Weights of a small GPT-style language model, trained from scratch on English Wikipedia: 181M tokens.
MLP neurons of a small language model. Each row is named by its layer, matrix (gate and up: input weights) and neuron, and shows model dimensions 0-159. Each number is 500 + 50 x the weight over its row's rms, rounded and kept within 0 to 999. Numbers have three digits each. A neuron's up and down rows have the sign that makes its largest values positive.
After each neuron's rows, "fires after" lists the tokens most often just before its 100 highest values on Wikipedia text that the model never trained on.

L2.gate339:527531438427504447493529482506620503552556561516503411520422456460515512424634588452503538559559458545483567505490545490425526545456473457554579484472568526499608453559396538480554512417517412401522474483415512553471563423399482440502511537536579488448483510506461440501492477523551508482499442456497485499466558512477601574473539537569456581482476473459470619548545572511494444422477514539540498489419497483471471498540444502486586521443535482563471525579537518534464382555459476
L2.up339:435486480459470583434483575509523479515565446461506470536502575535496519536488425474387517545466447487479601476557447438500535547504563508607543405523471484498524462462559501478395443390486484458551541514531533485418477550534636540497517436612540491549420523590481475475452504507517539495562452505435509406524536512488556439453498436544524576405598620536466496520439555495533509516506455513593470495529506456516458485405614513550466610404555455525533518505465491490500482511466510
fires after: " be", " Be", " ad", " re", "res"

L2.gate599:495535528460526476477434405522473486584463511558567463497523513544631477574500405482604498559572508504527539402612489545587479502488540461440521544481555507498485563426480505557536451500489558566529495462507507478508465430503488554494463619516565475454556529475566495461481496560475597466519437504456492585527558549512503509539501401580541416414434428479557497548565515567586607623509508503532488508478505490551589494570435528503365515490473427448475478554536542478492447491539483
L2.up599:560491547374478503540543410430442457515530524542576393517531459605503570581563487397497418537530427528473497532444490474464573501610496525436522468571543529481493604478549451560500448480523505476365488450522527448515563459506437540473479543520453503439610522539558498511493534559515520557452458485440572555414530493497537451522474489500581575476502423479520512558565508520556441517507510515430503397484482467594504454482441534381516515591532512507452552513506493495539506453619466
fires after: "ra", " follow", " st", " b", " B", " repl"

L2.gate48:477332526463576514537515494471628473526481448417513467563560510448551524428441486495534514507513514500452563514525465414442465518551578561458528471500448587521442497522443488499564484487553438483546443494577479608586492455497459539425534482484482510446616464561473456450487500529432438499427470435503547503462537516486509501505489438480505408368603494440473515514533410498495488475448484437563448494579633545503467466524414478426522461529531525514475445522559543478481377494478555
L2.up48:529461589426496522456493557370601513530478507459485466478602491432480486449418510539494478517381496632571505528489461458439515618477559588420485459504489488507490495541492513417441437404511496461474568429499510495455476521492453526557443548495595509511441492514459499581477514468441587529492560477478497498505566472444408542520491452587482533467516453579542567443533508424514459546444554524524491471529578516519415545486497531528436462507424418509546439573481570430590481610524503
fires after: " gu", "it", " p", "ong"

L2.gate246:504533639469442552406464561481486458586440502571542489486389541418476504550466533450488499475543556536465477517520535504459501429492507505472450452502534509421513481527532626477494552419511428541637597441518510451497470493506512545466476521461517584521452558533528434509528488536501510482439527403461555554475477529485485490473513534516541512409596428500483519505410480331540486528520495551512567556526465403514535500559467529567495598477604374542447480551472520506435543537449472
L2.up246:501492554526461550456475428443555606506516497466531427482451524460455517485490519441464514482524560518459599427519577425431554525602533515419484505423554472497502523486443555445521394507461507524514552563513381505514450489443465534499393536409441515491593466529512544426552457598459454462521433505554547502465495568555444457486491542537524505471504423546602659457518540469501540484420477528462436523499491543523483497470528369522472566515572468516532449537471551521499412517435389
fires after: " Br", " Bel", "el", "ol", "–"

L2.gate60:578552515542467492538539470453511497485540495459439479435453490498589508486489450456511491543500477460526486510524551471535504494581516434510442558493451522510532495465548624534456577477514461554414600497576537632477442399428482515481511518544487376457568522381565520540586519499529560487488531449512538518549417449503436571407495521535566472477519516484496528529595544469559521606490436527487479590531492422522521427478630491438488546447515499594430600453493433438558487474514429
L2.up60:446485446570526549546426443426537486530467584439497560418525475488550374561499563502508430516599507530507384534567492505506510458419446547483455402527489543542524478460550486451555560523529542495473492490497460522480494543530517464524586505448406495542490494483478500573509493365496572516442511586520459417513442468432423518417531523496539527506606494499573460482488509459468416536491495579554585531500584409565491431517490420514520486578531491567489470524489455398574602477557575
fires after: " M", " Ed", "en", "ret"

L2.gate249:493555463551487466508498529483444536475518571494429436512554369515522616528512526521525507563511481501507502488475358378529433474541497509511520509532503494525472582509487454560516570487449512523440481448540631484445489453472497435396545442570493622513468413550424485518398573492570549491406495530574525501524390490528490482441525503449561536478582504547522630460488503481567546491406437503509489555627525507449587441509479503495589465461570536501488488559474494497473536531508495
L2.up249:495504515505508515547455453641455482533536443443477408492479403506431509462558445512568520575474547535475582462475508520492530503605574498373537466563475445463500505399465527572476466492400497516447536495552511538488569485528432600511572485491379474457584452475543465596507506466507504457519522507439546514506481557418464445483486511465513475503515525513532429595569443505496483455447443549465504492497482432468551483334435462398518573519419518541536503481416448498503413426506460
fires after: "em", "om", "m", "ater", " M"

L6.gate475:491519450486569503546469483509539445485609505540471479492460465438517496524488537525465520506502547464544561402533598490564438517424533520508457474449483454392610378527571462458454438442541468546490459478519497522440408472490530551551422468470490481400577488450386515500515559502542465522485504370608515558549498520493513478439509552499570472440491561514550556520500495506542514493520414457531549554534508498491395445457503446503533490395414592496534491520563515372508583573600538
L6.up475:473544526486470489602437579424509515482579496458493547457595468531530424575546361481469405385479473496416475486560488463545469544491490498498496486490450474570538472451549483472544489484514495515520480472527411399501453503456478457517482477507572364562557463461578547573551568555423463484508506509466464449524462509508580455588529612498524548440494386519495662459541501453489450459536540542422477531535476515533476473464438458509564508543511551454554468534631539448503476467519501
fires after: ".", " B", " W", " D", " |"

L6.gate630:423475595514590540572526462419467582460549425412531585624409396543483505399531466596524508414491420491484436506524517538502474499487481500534562551493553455472506534462515514573466543472497486584521472567464544553467520506519484494561521558543513454502491510446566549471634488499529547453519574498514579466510407472404564410457552550517518544413512468458561528462569443514482396533496545597458542589483534499488525428437458451501490497516512517494567498426568454504456467493557525
L6.up630:585495508519605533506460481394497427577486449475466524410528462505503573508429528550509575448527552520457440438413531550370486617497443493428538475630482403412397517524419502468553476455556523559518459533503478399493537560523407462461454485491465469500489410513477536521474464468471503422551480461457478407593580508431540502504458556534492506513489569505464448517524490547537445449395477503460468460440507543406521454541519536462483503539449503455470536538494524506544492512369471
fires after: " |", " T", "|", " No", " H", " G"

L2.gate298:487527519468493484533482554545486450457489509485516437533360434501436428581513510421538531555598502513497557516400464472523512592477517592528565515514570570495506466592543530502553350505455421554526520477484461461528490581438493523489551569525532519427486594511558471501491532457483520503536526428498583476494598383469506520420471508518561484462476531493490435495520453493494530515589586395522489455565515500662545608465506561539476479514447462518550473529469568548470453482503401
L2.up298:480623493515542477415538473435527434509481483561466488507485597522441506511526585510534474530593476580517570449554426475530532529521461455559472478402465518518577496510584437489503412577535486497563469460565492438406410520494446504553610496441529435454495512496565463415534548469416489507456504514554527427477586564547580534518431448518518511541548486439484615458465528549507584509577537353518526491481561520588490567561463521539505517460527497435484460422480519515458532590535463
fires after: " P", "R", "P", " p", " R", "’"

L2.gate300:494517520509518596557636538571553550496501466468520475529515512448543565503442497450445421436434505479364498567527560497554644504585482484409490490489357460473506469439454508550493507493459468556416504539540430571522524517482472486402445511492540515505485437456437576480556621516488565451456455390497464492557562501563488488550471521469526548534505531469493600501479538502458565545475542458530532544487447495462533514539499463461473512463513457428437434590511378410418506468521503
L2.up300:520529526500465510576489481512494480545483529533615485475472464571498455598522566522565549498523456520468550485427546454465513478466502398511585485594438488562459428382531497479485515524484455488422505470459536462465488531514453539543566472470467533530433508495500482480611548388434493576392562527372519538495532497529531598495609472548667542476510507422511435531512494484487522461437452586524524516555545583450506442540446495474473475550500431468519453489536549410595517609493519
fires after: " |", ";", "″N", "°N", " st", " V"

L2.gate283:466465560493513543454396565464472475470574553592501498457431496518471500525444502445572426469473531520501494453434520518503590504455488459521450540497479479373490499568431479457522530477637545407619516553505461504552523561496490484527474490559528489508460500376514518524558484586605576491549413525469545530490541466547537519438470503529425476480504489541576482520536575639461497515500518486460499577511528566537440544516449443451571379578499486648429564543479520554471486479529497
L2.up283:509501470508469517483496541611480446458481559500419464479462485499386487501499448468572485447479387533449446361526513448546505502510588428544483482530579520504505506495503524455541368353512469488545485504431528543476504521461436474465538505556511415369476501461508464446560414510520515517527530473562482516438369545572492425567491498463503484535429466476482442505494510534451565458424496531425421535541492444446416525529550500506532569517404452563357481509483536454469461555533471
fires after: "W", " W", "p", " w", "T", " T"

L2.gate603:498538456472492552536515528567530479525542484506520572462437373552496560396509573515527526523522522625455625566452534492503596501496578375505544431527426531527421558529526564513477560573537480497503487512500438561474475484501595504462464613536526466556472527441487498571425550498485559547452472477453547552497445536519559530541487530421451437447479533497457514571470473546487442493506446463486506586458561504512415535536363450459474468431544579621515521456428502532459557464554497
L2.up603:565508461482419420533459543515490472462540435455418506480487442510537476548501486507520511520507489465537469411503390565501497492470495498417454517529468463500508488524626490597496455533529412678479524502495484564485552513496522446497576485471502510474462505419522427501553649530564464435463480575560463441481476528527520484552510472447589456449464614509494514490491548560525559578368499620539462517546400493500471462516618479485483607501594529535482449452515512528532486522571515
fires after: "g", " g", "z"

L2.gate439:501474509420527526550477517469508441454365451497464514464518460433489504464613494466417614406525552537505451474427510475490492372478611532513507410569490410504545552431530448481561484405491529477523428497583537490509359548504516569424511490500474574457511499512517469504491413426532517411560489505502473441435534505586421459531559504516436616498449462453479520382486447523463607505479524538474457515520595545541494433477537476484454516472531502543500469529483510480545526422447517
L2.up439:537453534508406427463486453433440461423463512537410515467530485446588527480433511482446602443344482476459552460511429494469439532523439474489557519460475522538497540601482514587568525559477528487467500450470550523533590524456462419569513505565461505497422580557543425483484496521389478582534539468462485506436425542493464484395581582545532471445489491542545578471489479449554501535593567408558495452565439535526478463566512541587474474495499531460454400530546456553497532505532468
fires after: " ch", " p", " Ch", "amp", "ch"

L2.gate135:511565489517483501561531503543561415475502413467460461484598447548530427561574496506494552495526509605373449533528494538502528511503530457532451623559476508452487508542445533473563528527568521511431507382492532440455470556457510544565481473497502467426503411545455452534399486436488465469532541546402425512427469461490528597521424496499499517479552544607538498568425534473512505440500517475514489448468468458415423522553536516487371557446426438511455475482332492482534518550537478
L2.up135:532418477457453436534511480558505437580503494444541505576547503537592524403586500475522416526555508471429535445558548438527480477502508498515568480482373561460445508532414534512543464518527475453497441489444452555519531482469472577508388459598536544537504502480577449468436459527458531494515533524437476522628458484569484586432483598491416546501525454553507565619480576497516477428488505434509552589500433525519423482497507441540503404516545565586481559499497455535532593549430541
fires after: " comp", " O", " app", "ort", " cap", "O"

L2.gate411:490469478466516484465548569442459510447484414507507506547541387454441556516543552520485501447531430473471413481518535512469558517462603464562479491519507501505512420454445526456573459566471503449407407483445442505414494417561509517496470462423494471505431553491402554471526416529491469493508525467469466448414371483490498530401410531614409464531543542418473514473488485454357515525507525508564554503439471530388440430527469482394474465517504571487527499444426450499525508414545526
L2.up411:414517371419400546596458427408515470506435422504514528432612438488461521463496460444534504493494546558438470473486414499493415502491476549469513515499504454591499519476539525445582489564516552502440421500497470510488525502633477505501555492329495517474511614534482550464526465532478504450510514436436475442498533475551500433519507465555507588527483524522539568491464524424482547558501671618477513469433453424513544494435526452542506485547503572488445504503508488492493567533514523
fires after: " ch", " s", " sc", " p", " ac", " third"

L2.gate163:555492500403506466492499606563492459422579541529485421602484477455508488516505532500497510532402536484531578531462501544536549519472537493453520516384509401470592489507563560544582559474539526455485478493509492510442481599459543470451474476551545525519584550647481487552495495550431462462471462387575522500514512618438548497481542433518583389506543531498544472451512535573559450534504524385512483461500607453477441508519475573399464480445509529440454460565509465536461433484563471
L2.up163:468493395539447425543517502529440524440558410488545577586593539493492495518533477403523418517500446397497416592492483503556483593431471508576505454542497527448559496549460474467602530535505496609384423527480505503543595513483541520486472408461533542440605502529479460556388522540467415557480550479491474512456543585487529508568559473490465523487572535558533549457441471480492492554469505506500474519467513518425432537528521538584584487489452539490510466505632511559403448468509509
fires after: " p", " part", " sub", " pro", "b", " ob"

L2.gate127:620443521500492435461497489526453422444495564538457555505536469474566584575493439428394456443366465538616461327555459518401513581540490496563612534440427523527559437532498442472495510526573487605532439505498486534465526493544535516528414444541542475493487413493510486501485506415513476462514511481528442609473514516630459479524560542513427510481400497491506488465475531528527540499487525510478449521481548484575470574467454554484498500482502542545536471569535529559419541485478481
L2.up127:514469437410549553516427492586513466513510436465543527534581532485549524438472528452415414484497476551492460510508488533539503500442488481504589479474407590517539455387537480447537551423556537488506498511525515532570437530508448439539453444465500423455519417473524495492501544517452543506510533499531469595606433597520565562581478475519481445466529526493465485464462578471530464377382550529487491482460529504346407554487522561652490493399467468523480522454517548487523544554551440
fires after: "if", "p", "f", "it", "v", "ar"

L2.gate288:555644384590605531565545521467510488539560492502533496448580561511475538552473460473429551569592507474391405500494400448526505562421533463463516404499548519495507572515517543572500527501434442620501443552489477537473507430512409508508480467538420549429524452429493562566546442476525502433420521574442497540511541552510494441454490559500558479552451530508448471517480543525544503548546512460450430497473505459486532459449443395450546457435571479451580530515549493504481492521426440
L2.up288:487529483557585521476432544451517538490536532560482487386517573506489451565469525563492441456463630481451390543452495383502536454454411491413543550399458519467531493434490462491443526554573510494514582494534533480420450529559486511422481508638544612442552537500544529545514465483452459430478515412490436484486517460494561469443529422557583473517562426524447502594528569460452519516569506515439504560529468559518460495471528588538515492431573497577508471432507542433478456466512552
fires after: " k", " m", "r", " B", " b", "M"

L2.gate96:501455437432468476504546480579516473568524473588522473441454456483441510513472413553468519436511397530538526531546517524527402557630464493622589538510493435465546438573411392511519555522499550582427523494439495485462516461526411477529413514427526540496448517516550371543494511389489521499521501472402516543531493589477498554519492491511480519458468492618559466480478490452459505581548507522551514476534596537520486425501494424421509422502573494497516549467492541397439544493577473
L2.up96:496514479496453490547528426479454516486573554491516451516529511574551416494489477502539526503384478399488543465568464490614569546440522581566525513483515502397501531495542509440488492536459502499589510582511479489472507491514451520444495494534469496585518495507486441620527502554514537567557509470476560498498585554586635613448539417602652546469562456560520518537465440455471479521521435453394513506537482493464528531457606463490479454500508544523384524493435530525532380484544533
fires after: " P", " B", "P", " Ar", "b"

L2.gate410:500450495447543516482456450527425460546497512504490551480406497489511493464450478447491619576529461465570521521469576440463504485422495442554521525422537459492545439435532512531431567510477515504555536531526470539535425557522527486405440452507494432416510456567476452439532538585477474538435478507501439536519460523545482525438525492534543437559416470477500543436498515428401526569432431621536488488510534486455498540537493634541400463348428388491537459568475522523427504510609565
L2.up410:524375442530502514583490475471418516637535476529567489517475599521421504476464468524536557460665395406505539534462541513532518505483482538467431410504588458427444454512481533531477457567481468413545452493519468591527477601393487465504457441505503433491535473553509420519485506517475361513478528482507505509548519478520455450405464556556466546404449540493524564478474509473516500484445463571500486585545470578459565498488469563585464547478515561447530526536490538532461528497589513
fires after: "ch", "ad", " Bel", "el", " Phil", " He"

L2.gate63:497498538586562504548550459428544438514465528513506509470554534528568518570431522446478527424504497491517460471492466525539494558485438423503517411481550454419482442569461502547446548464449503559479429558420546580438434497558529409408571451548422524458400500543439502527448542523547482471541478577521623519470468476512508534540451512512587610548411522419469500545496440482568479525481502433341548459549472469426528506495458553586506480522548485529516448380472541555467510468538586
L2.up63:433488400485554547579485493486503459574523491433537564527610477448491443527436554448487545554561548524419488518465560466483507557502419472535521511494443498450465500466487564463498488488594543448521467552504579493495460487504528554536559540363519524448446496542531448404555434463462491521507596508504409417523489602462512552446416510529506434661552483478447447529541449443547485508437502534464495494451469470425351440599490503491507504539468512491479412566419503427574506500470464
fires after: " ro", "ig", " h", "ap", "il", " ch"

L2.gate583:477551512499572617519552485503426535473518473514530411451528514567415556520470531487510495585404492557511586517531521562462548467630486471593539488543528510498483553609572517440509548510503528402593467458537555452428489475547508452460553372495550424442425532491580531562575473440400518456518473476485521462557484510505455498610503472529514478402524571389445499461520563483484501536560510486472534466484541485567531546605467536537447472565477479510493487473577532454498439463609495
L2.up583:552530485487549477556515527495481451482500492532454519448579499434465466572420462522556439498400588604554600412598438528401507473592552554560491496407518543534481572575503530418515468450536517514588438501482559495455569562526479467452515478505563456493483505551518464532520471446487511511530468468568536553549528471509535478439487573472507542417535482506520487460511507480478559525541460517565582519595415569545470553509429485537570602521457445516471545442509576470458473516466303
fires after: " l", " d", "l", " L", "L", "x"

L2.gate200:395550386494503498496542441501565585471462492417538436492522432479457508593417454509573554497499509445468523468485495483524493578497482549458479550549486474558519493535554596507463535458484490506558575450452530471458538481576409478545574493561565506551501493448533492452466522429536401458439489491469472524520425527445461464400634475496568487531538549482601444484530499567463394348463552438421533499461540459479515577503481532567537496435536509513608508502445497555451462491438410
L2.up200:447449554569521456531494492483445556626524516521511509544594479500488605493536442568539497494482565576411492477420491574412570424505523446469553459500397480461461557462485495518551495570546469438567512449632466513481576456506560477453529486604529522453431525469446497485491464531560529412513491614486458387580472495501473502489530545543487557552474494415454519424481513451481549550439515498477576495564502439521486601522575527485518432559482523491526492591532509459532492517555648
fires after: " c", "M", " C", " n", "em", " m"

L6.gate245:554482494478428523522440433504534546532512461433429444444487428483581480474532474520514435476537531582462556504577503519574562566509518521465525486503514454495464384522424488544498504473506532549541526557586471545449554608516548524533455490445496598498511540571536497501574537511538510505497407478619609510498545473454429540563540421477566523464559389453544611586569465603565509530473574536478521488557462478453530481408411569572485512450514427454497602512513553425512543484454464
L6.up245:512523467439601500508395451514499529499547559541443495484494526520532416462473467473536551556455514501553525552544550427527495486552408558491423489524451545491517490564397536526470571565522540430493466376480499478424417505547432550549488530458515506495490464468545420553489527463478483606545503543461464446454560475530421506556577506459636475426416515364586551489564504422467492393553569483461526541587547503534464521548459525356429479434479509494510497471506500460446455533531487
fires after: " B", " b", "ev", "b", "ene", "e"

L2.gate491:513502560468584502559448516429399453411474614563495472566591468520519451485460569512481481484496448518493582495545379544588521423448525523531432502539536501566469560487502515550443530520526488521471481465488371483433460568452478490538548448511522532604500505580593458455544449485535547466405535455500489454489466502513539516512457517524564518521488507513520598490635562495475484485493472545507518544441502425537589489477488545417439553494584482478499463526523537524486698590462478
L2.up491:567537461473432539509577405414471508485492453475461397357487527603381430503471520496499498530457477504511491584556525463506604534459542491472450531543555429508457543503544585511474444519463511503470453572477444472517477589453510507556444502598517378447477457486495341524512518518503567527378484493499509556502496542496557432533546425491482558456509498415491530428462570510515573548488564503487496533516534530522442525628577460482507550471542505536510509425532560552493425418495490
fires after: " J", " l", "ec", " pr", " acc", " S"

L6.gate520:496450509527455392478489552527498500546546446462443570501451518492568451553503397539479417460550440543472546444537461404508511495446499463541478533505390496516481516460490504544512424459583516520488431496553409371549601462548459522505542525548615527489506553510462464486528518511561487380498543504462385430491437567551513401545463505459577524456491505510447591600501550412542528450483416449469537604518469522518470549494440406492551533484402519494533563455514465516479507578474441
L6.up520:477584435483554513575559509477506482516493436493505454445467509503513499512555554440436497502550563463466524508454598573510455529455485607490429481542468440520483568533564551461566545443527540421511399549550474460516439522484491541392584363494518519464406535411480498515581569517416514512517547512431433580486491507561580554461467422605378520416560449500469524484480590440471543460521445554462556509444522470451461558467523444522503428486520588451445492529530501490524448584472553
fires after: " |", ".", "k", ":", "/"

L2.gate43:429499459470534563498532477487618522441448535507522415535510543508569454611499565510513361542414511521516463477489555502506522515502560471563439552623570453561482476515486467551466453542401453510494434471442521582502526519614521535459589493500517560439424441408529438531557490471582520448509482404529504519599473456406493491485536464591531503503537524482419406451520482444488529526499447493489497401528477537488501466508442441415552466508489493373474510514427562415497429503517532
L2.up43:495472557452533548531563556564462499541493491618610486561422461484537474563520448565439487535568487585598438470515505532521395539530495496395515516499514504477550491493463482440500512594555434503520518512503515383506467416488466568497477423488477487516486504494535409522506460568483600416463585374478491431608551427503566440533472464506477562492494466492497424492432546509544436529433553468445502477490402497545519564517545535569530580496414512429461537507429428553441567441489528
fires after: " l", " d", "er", " m", " epis", "l"

L2.gate307:488382618494485502495464622512509487492419482575488570553543464492515600496571406573511423488549506462489521549523443449446464509636524529524506562412521446410403467467474480484507553449496527516444551571482507462504501498544439602529521508608497497520513502506570559525358498469565418606520474452488443508486458499511475510466522535566447568395490591461476458433463463454514400510439504461527460502413448543540477513513475443476486424579454504512417551520482487494477484525497503
L2.up307:423447589544497466444490595436511473476479497608483528508566473518427514505525488473548533477530537445482415531476536540446477541593586512512435640464500577376494486415468451570477566495468560531500510468500570383475491603579466546530556503515525404626496518503570527485454494514501484566534624474464452502482529504556518499502457525483516490496477495487544508486521526579546483596407517463471495482464488418400543535505559407425558452541550463549486491545469490474568500610452508
fires after: " P", "it", "ourn", " T", "P", " p"

L6.gate148:510485550531587506500350522510455528461463492496492500527498436431507556562483466404538554500484463360525364430557487440445520467501431556529499517507452511534531599487545557552515529475555451487519527542509504540463554463477579447532547473489402417499555502477449470475453541500565462499515524445546492549540492523521474347430473489587461395413396461448446471526513540560469490460431556496506586589501482550434509413493496462497528435452511517425579474453506474450591470561515474
L6.up148:444484435498532471505472550482511507516516434523514417495520504533477580441503333500514480506536547500593548444491524473405446452535462537461479538504494501484574518462538493500567420436483482569595570470471398496432575528450456470526415444481469428596503501452389437521515418516538467456570512487551523608452473452438605475509478429489522423443463540442507557415420433481504492446457478508541489558562433511496555470507584512542595449494450505429516439538550507547540549474611533
fires after: " on", " |", " No", " On", "|", "On"

L2.gate259:526553466553501474534481496513450485520514514392406478628446485507521610552441491510478447532496472460510408483487580500417468454556492515520537590420531489506499513533446605532540520514483477438564480528532526447403471501481457495569526456498540586475515459399505464494552671536487435550500450420539464456354465494410473551558613441413466523453513477466500540509537416465445435456496511499517500484517468442520492500528576455452541500528509429591492585487588503521470410511497482
L2.up259:486499462545511466496461496548468558423502588456533427537497471566530518468467500506537608538461520439470427530607512458452426450511512460615540475473561490449462519463536437498560519579476525421476507428468550584585529511536485439530452558449551625531492418460433493519494557494459412485544579381531496496448580524437467561433515493503428620544554491500555465502491423427490442416437508441531576533463483456490467566459491450396535482561508537463530517547537453417496440476543434
fires after: "er", "ri", "u", "for", " ar", " Per"

L2.gate388:575548492428537500514597510476502443551457533465462500511419513440435502492387557520497402472501521550552412501378563498511571534384523481568474493432505501495474577489451467492448483527466405554525493496410541565492498468576417489521454526479517431435589527479498475489559594501483398456526496468510503524503546506654465553480494577453390501535548528485479551542478469520442455454523459403525536601472482387523540521449552504542514575449516467562531495627453481538525500502513466
L2.up388:502505673507514488528496453469499501475527513504515494480622483537559563445484523542549492585404585461527486416474474546427516496431442491502454532508504489417478517479524376470522479494507518470529462541454559541463564493488497529504464490523503557503502539543479453456470403595512495469326499508557492483528463447461431521434548530635566601525469504498422589549557512524563530575472426500504404472471514458546494449516545454506457515510549587631473546471445538499597531465469552
fires after: " H", " h", "H", " K", "u", " Sc"

L2.gate254:477444495585463533540524547413485506556426486515588463548445405493493497622515464362545432461438464557466436452485526539531545539480542571478496481467412481455481467456448566504479500568497521471473493538598536448542505466624488592394502491525411531470542498471511463530435439549484493521531419446437446510486487552526479407462520442491355508507426499461516529522498540525588575568496560479470485495516526636533458470441504522559550556489519496512502504517493479616512456458447603
L2.up254:484520525500513412456453469510615456503443512526504456429507483463477464566488529468463483527475489487418573514467435520557486504469514546497539528488503524543381386424432584393484514565514472511496600472450468510469448540531484601447465458539411541495507484515558504423527527467529410459559515483444403524510436599549444547462489542468432459547469540529508514477498557425452525644504554501514510490520563498475468607441513440468614525480447469451496468526649440489525382444492512
fires after: " Comm", " found", "ed", "ank", " comm", "and"

L2.gate92:515410499514485513523495528465558530535503428452504520457492444512447560531489533523461457514544446406446431499469592403517458541468605426526427476530495444425496418452508428519558522500512541497586520420556545555432555519453552529507543461536392484529494476417437530503461472548456530437534528551484482435537436441482402525577496501554427508526540617539447442511475570520492442431474499390490500573488554514496477396487435562575556550617509565521469532550377485504452523448548545
L2.up92:520491430507507537500516536374541494525635393444492564427372506459513536505416481486431530426451538483501420508522449516549483541477522491464612481540501492501541352430484477468545503556457495465548498505570477512466527574444518569473509529618531471502425530495575465443451500537425522477548499453423463435457510432470401413566568473479518453438592510497461455415492459574495501375486479483501540474510542495478534465510498445521558622509531559504530473509583457495462530498446460
fires after: " |", " ", " May", "-"

L2.gate91:497441551487539404491492494531542509525520452497497468529454469503482465501538460441458529534559515398404506553462569441522364450485524528448521568521526498576562455508472484570508557440395437543468567496573481497506544476504453549429529347516576572577436522424490551576515476391496456527482521550428470567464562524501451580515539486539499503550438485570544604462495510536536637525465496528448498458521479504536616534430480438424513445556492528555503587556585533496472510499502436
L2.up91:506546475373466436529549510464555513497402478508478512422540497510456588473506462513456495535555541450424508568474555460528454406435463538495494521491480458590439485455465420522486508513509548605498420462500515447429459489478437489509518497623516474500433517518344552493464556474542583475503522490457493460461540461506468491568486569498396477494506538516550607508619557421494509508520519584528498468529434486547480501435509425511568513568467488564535531478504488482679470435620483
fires after: " B", " M", "m", " K", " O"

L2.gate470:561567474432445434609505509509504458451496482551433491489470523524508461543532537580506449525567494583635512519438466535430469474543534494472474433436542522495455538478472528587463506504481422537542562518418472423518537542566503526386675493480540459509434456511517602511499483566533511424453524498441493489500586549574552510572510461548585505506552417534568622500549486490521530443532454500448376506549526501476564459480484479448552551519489520525595492527421515484507481484609435
L2.up470:470510473509507568461574471437471703516515479519544447464368400541455447468483476544480481518407547606541481438544432578493540446520555419392497608486506490450527563491479436488483581446516485522458530541388563485449476494498474484569472450450449494526511489516589549553470574463625579491430547506556440440480555521528572525460537447512464531529497506556473505478467502524534457444455495550466439564451474432497472494543507530456485546490571519456465454516453537478475417480410510
fires after: "E", " M", " m", "A", "M", "C"

L2.gate452:467559488551508518536523463554508459512478582477490529500506528433572466447542427442452444572575458441493453512470490398493517524482487502517572471613483523478508553438526569571477438528569481543461462441420512524469482545437419489491584497505596456423489558483463482531538556488534464483493548417456468633409517566489513540585515484595494545573556519453557425587476467493535416469553551463498491598497424452442511491507499493589486572401471572614477429476409464497489484523479403
L2.up452:506577522565485509460468578410517405447500439541557524492508572530528465573583427505467517487511527486590487588531494516396506527497473509431459471444510512381541468532419544510591582561554526419494438559497502644475514533429494535505433489504412524570448679474510541551438394539510501460457505488483532495455566540517601473478513399485493474491464489464488480455486534473569529489553522499533500467412479456512505518486531438504517550483489596495441418396580514532500543532537501
fires after: " H", " h", " S", " part"

L2.gate28:518468418534611446496505471567557486488495496541462537498510477513474647441431497489387512488532446497396487554468534494481561533520437505439509462429506439477575490427524580519507472573503470471524571529487519606474467500391429536464514506484574534493559556435487412460507537503561441602436522431493466498525498537406449545617529486468510434477487536469466494555450545492425502489474445523494550568569619499540421453445492540555487491474441543518543462562479493444345459539558535
L2.up28:558572446580465556477512464503486497509422535432561519517526541415499450480532537473418498565541511509466464457490475501507588459446530521451505572552539478471455574537514506584542571544505522564448559511478540589496550536532460420474573591480533395446525499556427487522443475512503466503539546528491488716480500519483579525507517492496531538584543574418501452489507476516409532482550562463489502558466501525661504445471555539455461456495560498540555453417470461433520377431461520
fires after: " inv", "u", "ow", "g", "an", "r"

L2.gate154:498560525541505485486517505388524534398512452511534542528554454454474511440496553532488493509509549576555512473456466514520481524459514483530380556490425494464531488509455485511555542477505476429522510516399427489462510462469499516520430476394442453436575494451428556466514476582479481436513474547475497454428554482569492353623409527434529585693459500440511564547452545435559574490529480495468459603559519484526474515505482465522467426551497393454511530572498432509518510438425515
L2.up154:503448454458507547446513510544562413475470487502616584492595531499498513465520405457545464455536460521425566557527526468567532497550482537467505467472499498530488543430511546394500461463548600452490565591507487507631459533518495529518429518541487494423458479485522457427448524579519449503486501405450469526499428588518582394483513591491553491551484496458459504498506463471566352572459465518444482626418540437514510462603507464574537523465578438455500390533504520488503501566511496
fires after: " r", " sc", " R", "c", "it", " Sc"